config.toml
qk_norm = false
beta2 = 0.95
batch_tokens = 65536
MLP neurons of a small language model. Each row is named by its layer, matrix (gate and up: input weights) and neuron, and shows model dimensions 0-255. Each number is 500 + 50 x the weight over its row's rms, rounded and kept within 0 to 999. Numbers have three digits each. A neuron's up and down rows have the sign that makes its largest values positive.
After each neuron's rows, "fires on" lists the tokens most often at its 100 highest values on Wikipedia text that the model never trained on. A number after a token or word is its count.

L2.gate559:409526424566443449494472538543521524535502572521546516428561479502502523430551508557489468513553554465503368600655580504508507593561557492439498461478441473473517427502534495528521536505493378515546547513498515510564470537427624464458472460532455549542557577463563454518499430431449511475500419509543548494435534499504453497418565566501412470557440529470478498581492466504419558541533475489498571433510522453501520453553433471493529444551514476512558485489469528457634412501458581485427498494472537563518484422485466541525421544422423555471522497507548445491482434525470496451549488499491498542448504531464584522488316400479551497561460541475467526486478437451534520560432607546508453541493530497538585461644539584471534527461497453537434473498474604507513508373565484
L2.up559:493565494490444484454446602448507526532483553599541480598494449442443504551504510453536539516532519524458495515467454511415512632471513549479535438533549452532434494491416555431471474424589427440494490464432515472504505604572444537426511524497512517496443525534502618530435495572445528461451482517473439506448454548478424552558474499532502432464399519508497492457459456505463414431505433501497508555521584584510400528482497470498518485504563572574444539412581580521558460540489429491399461445469547471488526482599561493433453569432513543570512508491561577577505463448485553381552498451554451474465627424448470460485482452479498511496390418550543488446446388497502559502551478576519438498452590493429486515531576476472512413447532495433505432563472449532521540514530471
fires on: " un" 33, ":" 11, "\n" 10, " co" 8

L2.gate581:471510480523506514402506387387468560536489473535539561482520518581483439512526518498483537512447498502413536570459454505414552436483527491386494543535490483437407466460562404523528536539542535435480497515555470457535475574456464533496529530457520595479537459518477539500421376526405578486543608531552482521481484388445488416444467528461458395474407522477525532523474595491527463481560477578478540494472559433570542500571517429429452455479535536528549470494519409410516567472521566471433473397544532555544606465585474542438545460453559544403584519526534514441442569523486531516507534495539456470449415408496455442446473515493464517439526471586407467508551426420468440499499498560497542452464558541511461484586566531407466588500452527530451513473442536433511484557456464
L2.up581:471496494418563477452546513529518475514504436467532397575437501493546531465412480457567460474490540514489536467480466523466475501570507454563445499545396564456452526504568436543480503460467603491530506594518575456481530503510566516562367402475434485538506493542492468554535586429543422473561431492582473515536468439580497574490570599529467557494572482436515516384455509467428532538497436519485569551456448486479507455443505527538519591480367510488461499482512487508561485524491522575610457541443504467378550548500527593407468521638471540461494473475550514467500560613520447497415489527542474429520492496495539560534550504539511445580585547497458506538550478413413504435507519443479482478489551480522524442511513568559528528456650450512550442447545488513445546470554462
fires on: " am" 17, "ro" 10, "ort" 9, " tre" 8, "er" 7, "ic" 6

L2.gate1177:487534454531570530396471423541531471439436436537453421545495480432381576471473500541520451502418482533432511528488433533473488575541441489443474469467562467599511506430581495442582530543446521502481586520451513516460406385510520513441486552515449594488488486486603445516475466462467530419514543513400471555542500524457450479543508532509526514483584542547528586500505514487493450464520500441494413461517487463595505427473445544528480512473517485505440512395542429477485500518484490461533499493531542538402613442581485521585467536499492580561463470459502428512498540590423552521542470420490505447554468540439467545514461490526476596491476522462442574587563483545437530396473479531524516506495496455496594433606425510567470536516572561480450512566572515463526387509400547
L2.up1177:519498537486555538397412553440434515489510469514469509429455516568474499534398554492508388468491460456470569571495505512471464501520562471432491501536462433430456497441518473510542552420461498514506448520431417478473467379521481565517409508523513499511506516405474577523514543509453442484431656465484488522520456553535532485436517463464556526493488541473516446529560595458422479467586569509505543494478464514512518483510571441445434521472573456444514536494473484433583568555506476502412461510590586531483520577476478510460385579469467408609508524544476467507503501541477545508443457488492501443533538470382385500510558378427450601483406555575509472518536470554569564482468520536511559540448468511526468520466363510482513510487460571409503615492426459546544516528544504
fires on: "a" 41, "un" 16, "er" 12, "ate" 6, "era" 4, "am" 4

L2.gate469:525491681459454512498488442483473531474531508458494529589462471517499457533458579500446486484604549480545414598458512552495506572528503523524562496589468499490554499535450557532532431378512503513472553515517546408471564490493480517549388536448509489537570447563471473507524457604614482429508442512521518492506522511497543463492486484595439531421522552613514536530438494554578488533500567420474483556546542505433529510458493547457528496458575581551500538510489514490518527540517465535441519472629499453447495460495484527491524524607537415596463540526525503497478502495458496477454519516527522517429454392510464531473496484472522411573470568452515502533524495601487493598523410492541576470482443475541438476520515422588520609465486480505469496422542426530558572556477438
L2.up469:494470500518499574495496572473570524559575518427551524478582440490589502462567443477480515474495479502530443486378549446455550532391506441572440473521447543583563466470608454504521492545470541462482465494512555511480467483391550516419456490351547485462545509583471397476517538628519572424512483596450477475519550550510563437483422517498416480545506617518486402524397450544558455524575461482577539473456509494456516483548475547554458560520516497487546436488554480505454496578539508471464564459531437426490555574497514510545386453532515561483405443450513544479606427482455548445519430501498612602451489504411505586442533538452473529576596482458525501438552560483430465482523503490510544536476534544466467498579468428452433548475557619476483524429551477495498444481453520
fires on: "p" 34, "app" 10, "oll" 8, "ump" 5

L2.gate783:564474475432425435467457495495473539520523551450485502540520455495434486483500424530467615550474508432511569477503503522581470354584471455484459504420485482578579488477553468435549506492564464530427405426476505469461464481480441512516570507517543572435510488406494421478446603487541623545547431500536455499416572504537517437489556382457512433450532493564551519587524563494569508480417538554510458496532463479537503482466571416529569438479560531466479486502584500460478422456469518493549532497437538455488557581575458382478491459604491547472586496585505480544512559589454519543500501462483528535428412451471436480523472477515429521483488463522538433398545411604540558512462414502477527524490530533455555595441468498413521444509424552463487481478471474528418461530413502
L2.up783:440527499497586491467500471507548571545460550457506597499538482474487528445448472452462528487504544555548590505543502544514465416501514469518514488415528524528512531463568571374483475479486576476543615469521424462394507483455463496584520502490501549477535433499524494529532504498385542534545522521533453419504573439455545524528464413402537434328489568563509514441408473545489571507527527426500532376438533434515440409573584482547524489532576541516456506497517408404493496376494535483513518551425531473444522455507430442540506565509515545455453504487426531592611466543442516520464534468426348495442413481452518406495529510487497545494539430505540448449411533520579380452530526475534535480514477465519489465539469562408438493513435518427509521429475486435505517421509518
fires on: "os" 14, "9" 13, " po" 10, "as" 9, "an" 7

L2.gate1230:502435546487427525445516460509569447591492546497475549547611535531515481491431509439471482480449539517424559461494522418393504618397550439456542534474589475558568377491522570446525483515455491455510525510485501495624582525456574554506566588600503385484419362556489559429509483492495537590467515479473430511489563416560558462500473414515595485464561532505572475510590475510483544516517559456435446483466535445489467514542543522601541471520495456495455468514434572532461533451407533498585481494560453563521465435480565414408517480523480567501525519590520531463537502456407570557492509505427568566533532407437499477513454469586460513536538539511500503481434517456458395477496461544543475487496588442444585489493551442490500492529453443463522486556465581465465525481489454
L2.up1230:575542457561538508461592471438579482516523537455556436551444516486478551432525489527404476551511514506462568425500425483406481521503424522478500580564447590561482581524557458586434524483511536512505512491542494497453498445531601515490640449503544482496497559463510544438522553450515527534536507461558539480517452492444514518550480473509442528533565438547423502582444566471517527441497525502478474545428434443503557532502434555584450464428541475455465586482556464422413477465541405425473495514559382355564533503498573427550450538503491427534447440528555496469453516568548534501545524468461488446526491481392566442610604415467574508473501494506493575531457449525602494474487514581564570504516518444475587549564433492632480449573407496535512524481419526467468576511503562
fires on: "oc" 14, "og" 12, "ud" 11, "1" 11, "ag" 7, "am" 6

L2.gate979:492476583460527544473463525477461441416488533493460540542436380478446536460486479535526495460456492490513540462573415437503514508508576432528537563438579393537497430425517558452454473404462434507473554465522465456474439441531568466503418463433505561565525471410473500464577504480476439535480413458529484400432475560499528481532437523483547508416460543519523490590412478555550524514497508534441399490494548498533581508539494535480540560404492502513496513508570565453441572495522544543598466460510511535501484470453480526566597574492550423604506515435482506555481391611497610491517560558386479556577492526547553586482481538478526540524491495539551524501492384384404547501484510447480497474500601541518491475506513552482487467491544469503512537473494559436427570428575542
L2.up979:455505509458521520495489476480550482501575467603499489475503483474494544474610517410504537534509444426544460505515533478493555472473430476429483569547529533469484476507571423401469486465509530426508414520523520421493554464587548476395429529386462529633515493482448517517477440425508585552544524469455493533548569485404461492463661460522553465575586489511551506525432467601536542422467525435584520447495561558486495551445461479508530492434486513529418463487560543491542533399486500452455503572508598439457505468495442527521542430472458496492479543516481474373543552496480591538496541492449507478518485440587587386542526440563511567461507460543524539490649416517390573525559415541525545463467543486562454498449526523425523530492504447401505429497358472479417463407490479
fires on: " im" 30, " Em" 17, "m" 10, "en" 8, " Im" 8

L2.gate604:550466583509485411442468542447429603483486459496645585390467524452444561493449521572512558444583548472572484556419459590524496502528482530532494465560456373494525595479459443448431470492501519561514527572470439485494586446478470522542489485505466431531511508481571495471454543465405563463592497449519466523508544390438540478484544547487587522496473524564495475483521490434510506462619423541537520422456577475608521544512485434492511512439478495514544458481570449564483459490559433598441522434551586519550558465544573445567423539540542501519490404437567486517425439429532503510533522534484429405484372429468471511508505499513450491550551404491502549401466521487412488441459468497428564482578476512491504443565522528421524485541469420404644541495568531544456589484472504
L2.up604:499490436486429494494605593556525422425479561541521506467535527508567574581508572474515534532486527548512539547451474529483503468517539509521472502510465556461530538440622448510524539563500458539474523523477554466485541489467564552509454464500470543604449472464471482540507484512446497538511483512526578510450527416512437419423483462450481459503503467383433470562596586484496476494507496477513522442591463495393400626453494589506430497554440471507425528525428538511515436458527376541543524493466458495534553487510545510538474572514486516543545446544566448564551512451585511552471558463533533502516546433481497613409525580473521466410499461628423422433524510497549394516475428473512529493442572531456567516539477470477522461434477417392518410435558558512486560462463557
fires on: " cult" 20, " architect" 11, " poet" 11, " artist" 9, " politician" 8

L2.gate1259:438496451449502424488612568518497532582501494502439461595536434483583413548461444489620462501412534619453477466545541526446470571490414569508555479561581513434496446498554600516437510531565535534476466496614466527496497516495495496590500476497382425474579502422589489564527531505486492596450503562461501490587547504535504505450568495450460511476577429492558393489565437435536527514519455537469435481489439599473514488537510544447543585494543466498401597568374507471505497561449470571539533478515424510461585478504441533540514598500571575523455478466493437491566565569515503533486485530480530419466523425553446536595538468548485413594501539512506526478471541494463507481450488503416437450437584505385493458447552529624520530462548497552513533556453445484472537501509476
L2.up1259:508435550490515435515510546437516476456463424506558515505435384434564564452378512467426452459512507501519430487574441414479574457482492436486499472564510541507523529517506534481552457476441483515532476416522433494430546545507518475514332556438516472432615535453440559457506451517502529568495544459452486450470641509509536414460515476548578432598425426535477453536546408487417521577491507409502505419451477542459521620477398491555413475509516527506451481420439439474461488459458454481472420457440579444579487532501459491568439499490521449441466510575622406458519474539455476508545453508494489419562533500550496472522619501503611477514527551656460474412517555497515612534495551548522485492519476437540408443566383450531504513539501475505504510523533488550558513457467474
fires on: " L" 86

L2.gate862:379474552539589492523505429407545458495481535493367513463522593555426474389483568497438555481454563554458538568499474406503501446427484459450433584553545411526522454587582526468501557517471518463518508462484485606439516583505556424483456532523443451505481568513495513514431477530498580533572569506422507554524505545562573512423457522531486421483498433479447534481476440440472501512442463437472442486603456535506564483484426510458543478516471535555472576492438431451502559638446558538548533493531541581538420421500517535457485531519512541472488443493459519518527472586422474508500436553503582465514442477445501511518440462479558509518524513488468433592512456503401462557596516527392468443537588538483508511450494454480549535522511456535539420431442494463530519509540396
L2.up862:468558524460516562541422457434593518575466450552500488446515436450558417520439516485512454464432445405493540423480422466351421544421567495498612487512532545467449454460505528471411601450443481540463372554480580480571497451522487450420452538524621541585531601526460531432501577520505504519523595463608483559460503480459549580419414487476515445589508474473429473566388456486474495447507566461558559434450533495411555499471450553546533546409549497569511556510499385365540490542566519538533422549505539592535523533527498504561501458487529543510452404517527504485535494501501522529526456483578565527555562505520556511591491451529410453470520521523457541429477497427571530428504492516467512519482516552513485499583535466566482498454474497490422514518518522431488478482521454
fires on: " comm" 27, " att" 20, " Comm" 12, "omm" 10, " incre" 8, " ag" 5

L2.gate966:554527391466486642672408483475499470467520511563518437533486485577484546539490505542484553479461459539459489571520557442482481446399560517519633526526418521546441516510456537451492520474451458603570485591561474513577503514447485531572411508554510512427463576464517470489529478511579610483455488469482438491533505533522466452569501453513523491533469441507563548478509506498371484492455575564522518545568517539614520517586555548450481487456567628473535452527502563550435474559575506453487496612489481448540420552442435494588454522397505563579492491467488607503494451482495501554483534471454544380548502506493442516541399532505475472458486460432471430573434510570409516579471553572492496571519479448601580538454509486514514525532442453521521503517528475470379488505545424
L2.up966:464554529575585472542419513467526529433491570431520444432553501565497393525453520474394519564425555433477552533519570572511479583493556466568487514506418519528561503537462484539551430439530479487538415491565435450536456528471541371567453558483463582457498445469507464577397436442456548527448517414587483408567514529519484477384452455466447547423535467564506456467469431564473517534483524533516509497511478539463501497529569504471594518570503472534567544493383533503563545493509509568519458491485470562529435522513467480462532536489441460495489478621562592433431506499457545379462435516570466574611446503449500595533429505482456519539614578422473458456459416527540421480507572552505443540437496476556530406400472529549469537463528587586514507452511492512490599513535458
fires on: " cont" 28, "id" 26, "om" 10, "arily" 7, " of" 7, "ly" 7

L2.gate1185:573444503534494613470534545485498531546453530575381455426537438482461477491555433491487539617453502531517579455570514492421519467582450556464618474464485504529514464574438471500533526433579426526454453483538490493564492502495496565543503516470561480458469429587475545527464504465561537474543447536479435483417472610503496514518593535511479506598458499428477469495525467512469406417424533498501467455492476530520529488513492500476550559588491520587563521469455498565570488547550489571617482520444552445561459487570512595385505482427501553471442473577541506584493423530422549458530534519552483534550391530452486514527505532480487481556544414539582361579451456462459552598556453420451558529485484565497451531434507471454492479454609496463498494606529405574454456576495505
L2.up1185:630434509531529511463469546434531516464570437422490480522404499499552474511552456489508505571510536499532517539525478497527511532538529468444507486552522521559504426533524491515481449504551509515600494448584599454464587578562448484488489462490489461384602481509388539589496500557490468459385428569497489496523470546536448488450509519410466580540469519603494523432425442440456503492499567560416475483454431557432529470520521547579546503464400570432464486501462483525525556514484513396461509462494455473465447464457542526508595544519477472547485502448462565538516473459481525470470531539490513501547462486500586530448543485600451533488450577506666398467486473593521571475501513511451577482507506569421557535433436405480490478559525592448432458546508480460379523512506566
fires on: "in" 27, "e" 20, " know" 10, "ra" 8

L2.gate315:523514485498509495583504565569512523484460508515522521479496431457580454449486456604537472589485527375445438576483487466555486488426469465518510535514526500533559447408570469556505515469514536498466549542558532561521543501402442520477423498553534476424504439508468466520466522552512526429430410546503532478470434569468591449568534444522564406507432492542518527393505509529492452574361452569510436446540451480582524474477445489540510550459497471513471456455474459429472480340509465532510537415469525468484544485522431412575515504473525496446526504496526528436542499540502467482528429545487513452443592571526524487545584488466577413517526600496429516551438501527529528551375524535574575464492528477460578549452442464346485516427508587536424544592470482519556494450398512
L2.up315:483424534560501568536531540453468493604415519524533514598550470515500483520480433568448543586460549517475404404544467536471463469528508446446538507521536483442519460507536537557499413488541554488552516523532556367552499450473446423529451623453513562485401513510539496498622515490423452487535422560542516548409471429444536597499487487432496435600496481487441567536555412479421558513419515526570545514460513524423558523519472556540502463518477520496414484525529491425490499490507470585441482527560462458505445518524415506479529549565470439456426486472482548604483591532592566523505410470476508490525524483502519524582524529531509480527557471541508411583502554431532415476529558438525536380428453515513496538455566489482506492502530484500505421495514540508482497537485525
fires on: "os" 32, "ose" 11, "2020" 7, "an" 6, "es" 6, "on" 5

L2.gate280:525543581488487555478608540489552491494442490458482485494520521641587488522513505462485563495480558486588484505394495576492515508505474509504532494480532541543580575551541480518488460429546516486503477575473485615565410496456559605542423651523507573434427528457452485539439394519539476473403526616425506496535511521434535482442484513488510502517485438501459543399559495492509468510471492602475589522502492476485557545513591498446450550543508512474587557497421522588450531459446514448491499471517492588508505475458501526610519591573522507511561470462505494468424599556572456614495478596527544549452413617530479484501502460490455593456517581463630488587522532555523547544470530416527506530591495488491523432372538474479498609507552475475514551590530540436442544522530453
L2.up280:467389504598537398466526477499585592515475491539459462492533534478536519439441522432504495502411463474526433494507549449568565489488528518461526480455534459439503411417500480474525520432560599430595533483509546500601526449579431502464454477431490499514510407502465540539473525426448474579602499573566584455501464522632453502463566566468495495482517470478505480440447440618495480466369501537528452461557501511478447544530479506536417548490432531445515520432531474455538516474487524520547538445520516519460534480403455567497489518459591532486433528516488481475554448508563401518544530475575481511589483452529524482582464491547468503490509515503465586499467504489421483503529389503540419512502430483505468518469505436535465427479504532480567555420543499553501348587402459
fires on: " f" 25, " tr" 18, " fl" 7, " j" 7

L2.gate231:522532472518429434472585591468534604586542491532507524556510483450543431424507470468494494527502536526490490472545534408502532407536494537554477530468578480488488489489479407495582496487455565547521514464555457554507563452500502503492504501577504392455552490533491435585460432483475514396499576436434585507533484427442488455407560526467555408519495458470486480500570499453504485489473405493439472494604457580381561525428461517435492504476578422454440518498553473444498524485469521489532344460465493467567487487491465503531486536517467517583519543402531445478586488507506479541517410623433474525436526535420495579405502409488465434505589509461513472546445573560513458602543507529521431521587406510456473489392451442445507386447454438489439467484457495486550518435517450
L2.up231:544608552503464490450547452504477434461466605402517484592572604510438532485502519537462460552452495597451425448475571467514429520564378430534499443529444559456472458526381468452503551513528478547489568493461507504516538483420514510537508519511484412452587507526471442548441573628447452538543535511554445491466491559476393535493526515435513574512517548542483506497426478532534568500526467558571458521544485475512564492548503468535574537442477450620492479576536513527445529508457474504597562529529553552525431421556426507523383470517494525586443567463580536473575521507510527517472483474482450499498458464603551468475480438582578477546495499512457424659446572554449478497499529466513528447569503625485601524524371577513507536515500565498540386500483517547463469474459524
fires on: "es" 38, "ure" 19, "ess" 8, "hes" 6, "os" 5

L2.gate1032:432456508440532553529479538511407582571529501502546553563465460515506449538458466495503526507451525600399464487508564504474536494497552465521452446564458558519435472523446463566477526593505501605448536520505448510533424529529478584554540493553516535490405546530648485466480467500488603487496508518520491367485473537611519465469495495485457440452479472602541534580489542499495532480529496477590551426559486502498487554490487483505462508419565602410461506392590545511573463583483455504455489386408467589454567501448561512457527556509508550513508555482563467538564563421525458434425491494507422572400552585434448508482455480505498508520580503414505439461490475486560463596529578609532486502519462527540528473515476523521428399584558418441507500538516464416506497446600543
L2.up1032:542502404536450405498497463446513452477525531570410439435492530477490480571611540550519569515499513478404450605473482549464533516445517462491407478485548336494492568542535521508457428505482504463489462529454447515511447491486406493461577589522404460473463444501500545474469569387413537468500465590443481527593542464483453599443459496568580504466532432515487487433526534445458484568512409490509472519439547538508444519565484495478483499511543450514491550459482486449469538477472585562572536524505525503500559476525455486555491539448500606456482462464487410538452483461456391564501609481440444467491498483444535483556523635607427517483465443430461478419507528543562510470469426405559431571457528435563523488488631494498535522459437452446565576456436467469522525562513410
fires on: "able" 24, "ound" 10, "ible" 8, "l" 8, "icial" 7

L2.gate1150:451540590516437566516441545527362605500454484490643468571513469481501573520409520493488472521526495476555548586455510538559486544566545508528460476518484453450475542498474600478482482451515555467487543492476489442463549519451495514447528582468519478455498434421440501406449498544555421435519553536498487555533440543499497516396485534523502482485535490523510556508533624557592394381459553566546482489488472471486485504513554476522532553571539498463506579500479638537481510518400543443536477403502538512497587460538588454540534468508505453487428458465552513459513490493481509536565547474460479407484414536429470467476512363465515596437492565463510434571491480504475459553395491481572497486483436479469555405584450470441466516448470530479498594460445495467415416535650516
L2.up1150:482436533567418542462530474504569561529537487418534503564466529470472469450447501531471482460594461508496479549467486528501408486457501522564433531475538473489499622489474432483506459524564475512542463502426492543509484440570527487477464568587429423548487461462468598479454434470511503479492526491470484536415518445479533452487519506692619478498573505557519590564475469418538520486504439481454504464518460420476453433473511446444523533460455405512518587453543519490585439432576425448446522464494566505500533462544524511484527489598567475526475424440446406464447592436457452522486417513611514495620509417487425404527551535508461457463521487441498573551468501449510461467450580581550518598554461482445488452507482545457395470499562532552499480435582507498489538524501534
fires on: "and" 15, "st" 11, "B" 8, "ust" 7, "A" 5, "ST" 5

L2.gate964:465485546492549489463437476519568503574543512527543460453551441538421497519514481497470532438506530473479476399505541466462490503407529468508602595494586536552593495455463582476509485476500516509464408539530542481483561475427468425528569576451527530380504480607612440449499414521428561494614520459445555462466468455434598530506459453396549558528437402405468547473425481562533483432520492513444429534450513492532543531501416472584479523473483553567471443469478440463529486552506488481425538460446546641562592462511588432413533494556459482470444448502583583525459514526434559447582480518533584519528424525419536415510498503553490450610464488452472487536565502600441531487470522498478449436442503449465461496486415594535477593556561554487476574516530509539460495445530459
L2.up964:510517443465512465510487454548397514548497506568488663576490526547471597513475578538584496509565446495562584481547503499508545446406577538535545543502439564468577462430514458455554463524451506540506486473460451590477412600530493454510485488470477586443469594450451546504431554469521577558474635543514438474454438439441466469498481401471434529564455443556512462434467576413571487475542503435504467479477532524471560468487513466476519567548512508579536543525458532515487516437437481406535479419458556492511591497502444536451542568522553545496460473487451501417553501525480548507396503536487597430491405470490461503523513513505491529501464405425453504549487449399402550502499559554460439427495480499546566419557506455439489449433556575479485459551563584451604486533489512
fires on: " t" 51, " ch" 15, " less" 10, " sh" 6, " Ly" 6, " mat" 5

L2.gate942:478517510468536471521493479470440592522417514453486510470495508509484480485569560479541572471386492524507558510497465460441496609522539543440529468536605510480507512563499430490521488445455534546444537492438548520485423436579447524510461425463494541405493514506490480480526516370485561487568530449583432436476463451580533468520497506498575420484520452449486446495432416568457469535578435487517427504436500513446535434488507450455440420494522568398563552551457477582465488447585472545453483556559407488600515462424501440408401476444549524500462438437483522510585506550394509406573548508469498449525413500536512505471468462553511423514585523469487602538505492407499528606639503502546505446505470549448512538503548550451587447588506569533433430479502555561451556533484477
L2.up942:558476467521523440491498479517470417373472460521500559500521456453499577441545634535471542509523509463506525504512512386464492484431524577436561546453414531487492473536486424489469389468596491616416486527411550468519523439628471469566409523513526519525496511573495537479573519576531551564566490479423644508454473420531550595543431436412505524518428498578487431485504502507482480458463524500474456458547453519475449491514495524562486597522537531519419571508411462558501492547557485509532490550504446491525463524475532440412539540532478543479469553503471479501455440614487499434480464498547508500561515573517433565499502507460483447584484493560468501491411470453454543498430492579482462483523583492508513516469560540471463529408496492518426476585546539426580453525497570
fires on: "ing" 20, "ong" 18, "o" 17, "elf" 8, "ild" 6, "ross" 4

L2.gate468:527496477488407421571511373481558468430458520434553539448463434494511550442422494544522533503552520445544511485457513487419520486624462490550455497514471579539524441448482480525440495546578508536560471525510507538570540557461418538579416435518478560431518495454470487545397527533487436431525473480416501528510530453541471458457466519449528495442425514581521626580500516508490406606491446594517515432547545500534528549497484410501497521477446497471518529600490451533554397459491526411479520538536471460493506512450480459502536451508500449537562566449530482618454509584464596467517427560502486450574541514494455504458508453366536583506434497560622536475591526561524545558544484491616512611559504499457525463526491554481483453551471518413359534428562556502508473504512460
L2.up468:493479579530472478585481510539484543480518562491480537482608517543529491492530502456533534482483440477482513448464557529406594445488493554521499521540488511498472487435450503476538519442466576536602488539345408441442404388584573526532567553466579503418505466482509518513447503495560434525590552542472492497559543497452477520527441475512580461524542525386521495500372405529461440485536495557514449451531495457482573459450502624340543535404463495470484557538498436523518532510528592451529456505404520525443584397429451519443448516598481592526499487442457510552512409556501539567462482500502452488527516493620468489519392555456429490531493596549461518570565532428550437630526459399476547488573533495512503445501520515494438603478572524392497463490505512476534465544519457
fires on: " f" 95

L2.gate662:482614521534460488590523411518444520568546468490531490542531554516468430534526560434519493538434521514495471544418475338437567474464538564557460519519430515480561592564612432495456513460509560500455547434478519517577555474425448520449428527491401541567539444457446449519497470550459502447521460601533530584534409477464509490415359504516482518497502529480484504496511559491631603495429503560406500527485477539490516520486441501503539530473435483580477519488537574461498418507542444499468383551482545544583450514509554559509526463496517492484525484477507607516573505439522387453579482525514471484411534508522504474537423488435515451483478500385436541533558457505476425617613603550467419428428488493541552440533513470433507457539495484509511513522486510482508559514532493
L2.up662:514518580433425560503423490459457499404454459455490458637535444486572587447531519502424561475562511528498541527488428477425403500569386533474416455438522464477451499452491490523469592490500542467522603498426567475487525500622473442482529505497438495491496518510401489482492410463467506551590583484457427513484466465417493583503523521511545544578466498525510581482517502520544602453540527559514490535516541500502501486533448491475558534610466439476499564513440479525563438492467626471520495521499475504458493538514592476592436451466554473381466418433472486588431475521507508516456480586532511403494455492452533557446505498532477554383514460539481458539443547472562469482440515568456570551574459455467467513486389502550502469462516446464547463428607590517423396481560492
fires on: "ess" 22, " is" 10, "en" 9, "els" 6, "ew" 6, "ist" 5

L2.gate820:479510537469537550511488404448476479556547591538507455496475564471499495537427453452483493624507534572527566611557448481467503593480511485399457423495500402384566443428458421557451527476553473559542592567554486399498512449447547475500499479521400561612495468504587485615537504554473576317409441543500536514482490522481470425463507544524510485523550521537586571482422447553466439543451481555528471482570509534550513500536468507402498527564527498438483626440514429411576420442498426468449456510513514528531561464520475507556474461482545537456541466576514510537481463509489563485580409586496482506531463471584477489489505475470392491514526507540585463464539420515522555482614569519466515434501490492445465464591394582541589491493473403561494476465502453519525452519496497
L2.up820:468555528549483502524537465541459563547476506489500565500585545467521405571537543514535482543446508472500430514456524503504466584470421504470459443545403581566452530577531571468489425552432557553516467433508576467494527486535522501467544382555451572420594534563534592607448492479574489510511486544505486506511438499479454522401576508543573460470591485412420518483450438566530484390439477467405509513524531621430439566486562503548535503483496487442516478451535466543479456463584455531587436412561514536484598594482508612398505399500479476480505604464572530386517495484518511459510484535450423568475457516457482519538509516529525472494363581498528491497527525486503550504624493559516604531500523513537451541490468557479524456502583518498449477583489432530572498484448534
fires on: " un" 63, " Un" 22, "Un" 4

L2.gate873:575492519492438561479524512520482575433523601485549437498523439553497493445461525569493590572533486422439428474399430468489578446465508494475514447512447566554535464522495621585572529477542480536560456548475549445456550491584575491460538567381541501425540477556542544506538485531493548503406475469458478516500506509533457488533512477492501493474528498470554488491554428516461448486529426615499480505387521537539454542575509533546418462471513515456510550508394581506527582539485451420496450514488573518447533494509360537511496416565436479478627523446506427474530467434608593409508440508487501554483474456490413510470506482461563534554492453555517511445436556465558492472580464457438605556493432495418543465476461523458582440474426570461534581561507413507531470488517447
L2.up873:460485480415409541506485522503446510388509444385518530448503541406622495495491564434456586449595439467498557482467462479449502571445438465455479463578503490530454513534455464539573518556468479584568473478498536517470460531522500566495475548567458530486525543495399466522543591541501564494440423486566522480579586439567469506476612493595504515516494477525541465541500519578603501440494547389507423411471557540457512542558412445538484451513413483504574443398472533501420516606487457599502543501457605473558557544495481531483461500481534530468533403540433574541566488506523478484553517446567478516478437545503503494540459505530515525575437519508545534459471497495571566495409485484462443508517405428457480475543543438486593491508505495452453368514496520573472530557564471
fires on: "ation" 13, " control" 10, "ulation" 10, " ev" 6, " const" 6, " review" 5

L2.gate212:538487508501556472436483500447566635557497577549457551505459398480450498410492485538413475532482548465516466553483454509561528450387509487526416509571564365470564495453559545512469532488537587531427532443446415452461585490469434515517543475537448523450483427471461520505528546487473434629539479543469461413442473559591418503455415573510536487517585535457489444478485581465476547523462458503508504469562464558449535514542501500503431519476478574519588401593540548507478485571427520535511512545431460574575526515538525416436410458476613448627498510486556585440457550437433476586520593532511472461646427476439532473483547381510525440584557512472468504450535466558467575452527489509553533471527463514477550437552510553424443438388500443509452587501479503543386515500508562
L2.up212:509525583560598456391434482435546466535498497485507573475515475557499506473559443539505613481438525495494503449430446446491541551574515499443495506585491457551431540494569483523439532484498583426502573479499412509438520523572526555450582340506433464543455404536513573453405583470479492531542475535400504425592507527465539589522400501537541511518446500611570492514502443421483525464492525523529538553436479406642561401484367491460481477478532459526550470475562565483434480508512562509559482522461532405502502529560520546459482534507581498463491530458489528534487487533453547430486436464440414495484520498448538394524478495425449462497523557531473558448523554481461529480441557499528602515515521406504572514439549530468488454567505537505475543605427553466594504475490458
fires on: "9" 15, " bas" 13, "as" 10, "ague" 8, "er" 7

L2.gate547:568510606472398563474653474534540523529494467505407486508478472446466462468447550509542483557478453476517456504458496405519491520423456530427501477486608545479556562470485474532443477391451478511572558468498481530543514533479434527579482455498397450508432624536568484499465501411489533460615488499482520397458454491582508504505552478525497492512442507516580505522515550577508607509497464553460452504492500589508552516428445457454544495470556540607494486498595507506530441549457457463514552509470519553467522421447537364508597571543513477567565428448425434510396551552559457573515549587467577522500452533479425435418453504570411551523454553585500570534481572538500497578475446514467480461524506417449550514528470565444527462501521533443534477559461481585525562495478391
L2.up547:544532473498468552504511586521444486571425596456532487441482492488466600534404514547418412538418560435502550482577490559417547527420497521478526560602461627522576549468482466480531503557490605482485455519503424521461507545518584452482459485605588630451525473508540541453511429567490605518495606467495434485568420483459446475461636526466363521505433501494526508487481487520509486436461486544561573486497564513397525380491464467485518489510542508507465446587452485463518470500484495456492557420465583610536575496463541496495522537403513400501440530479591536472515479490523532516610485511543464517560471530600555602492430460497468444545514451554528385503541457482474510479442478432448456564491516582488538427485440535430492474419482480474460533543497476415544455438545539
fires on: " t" 100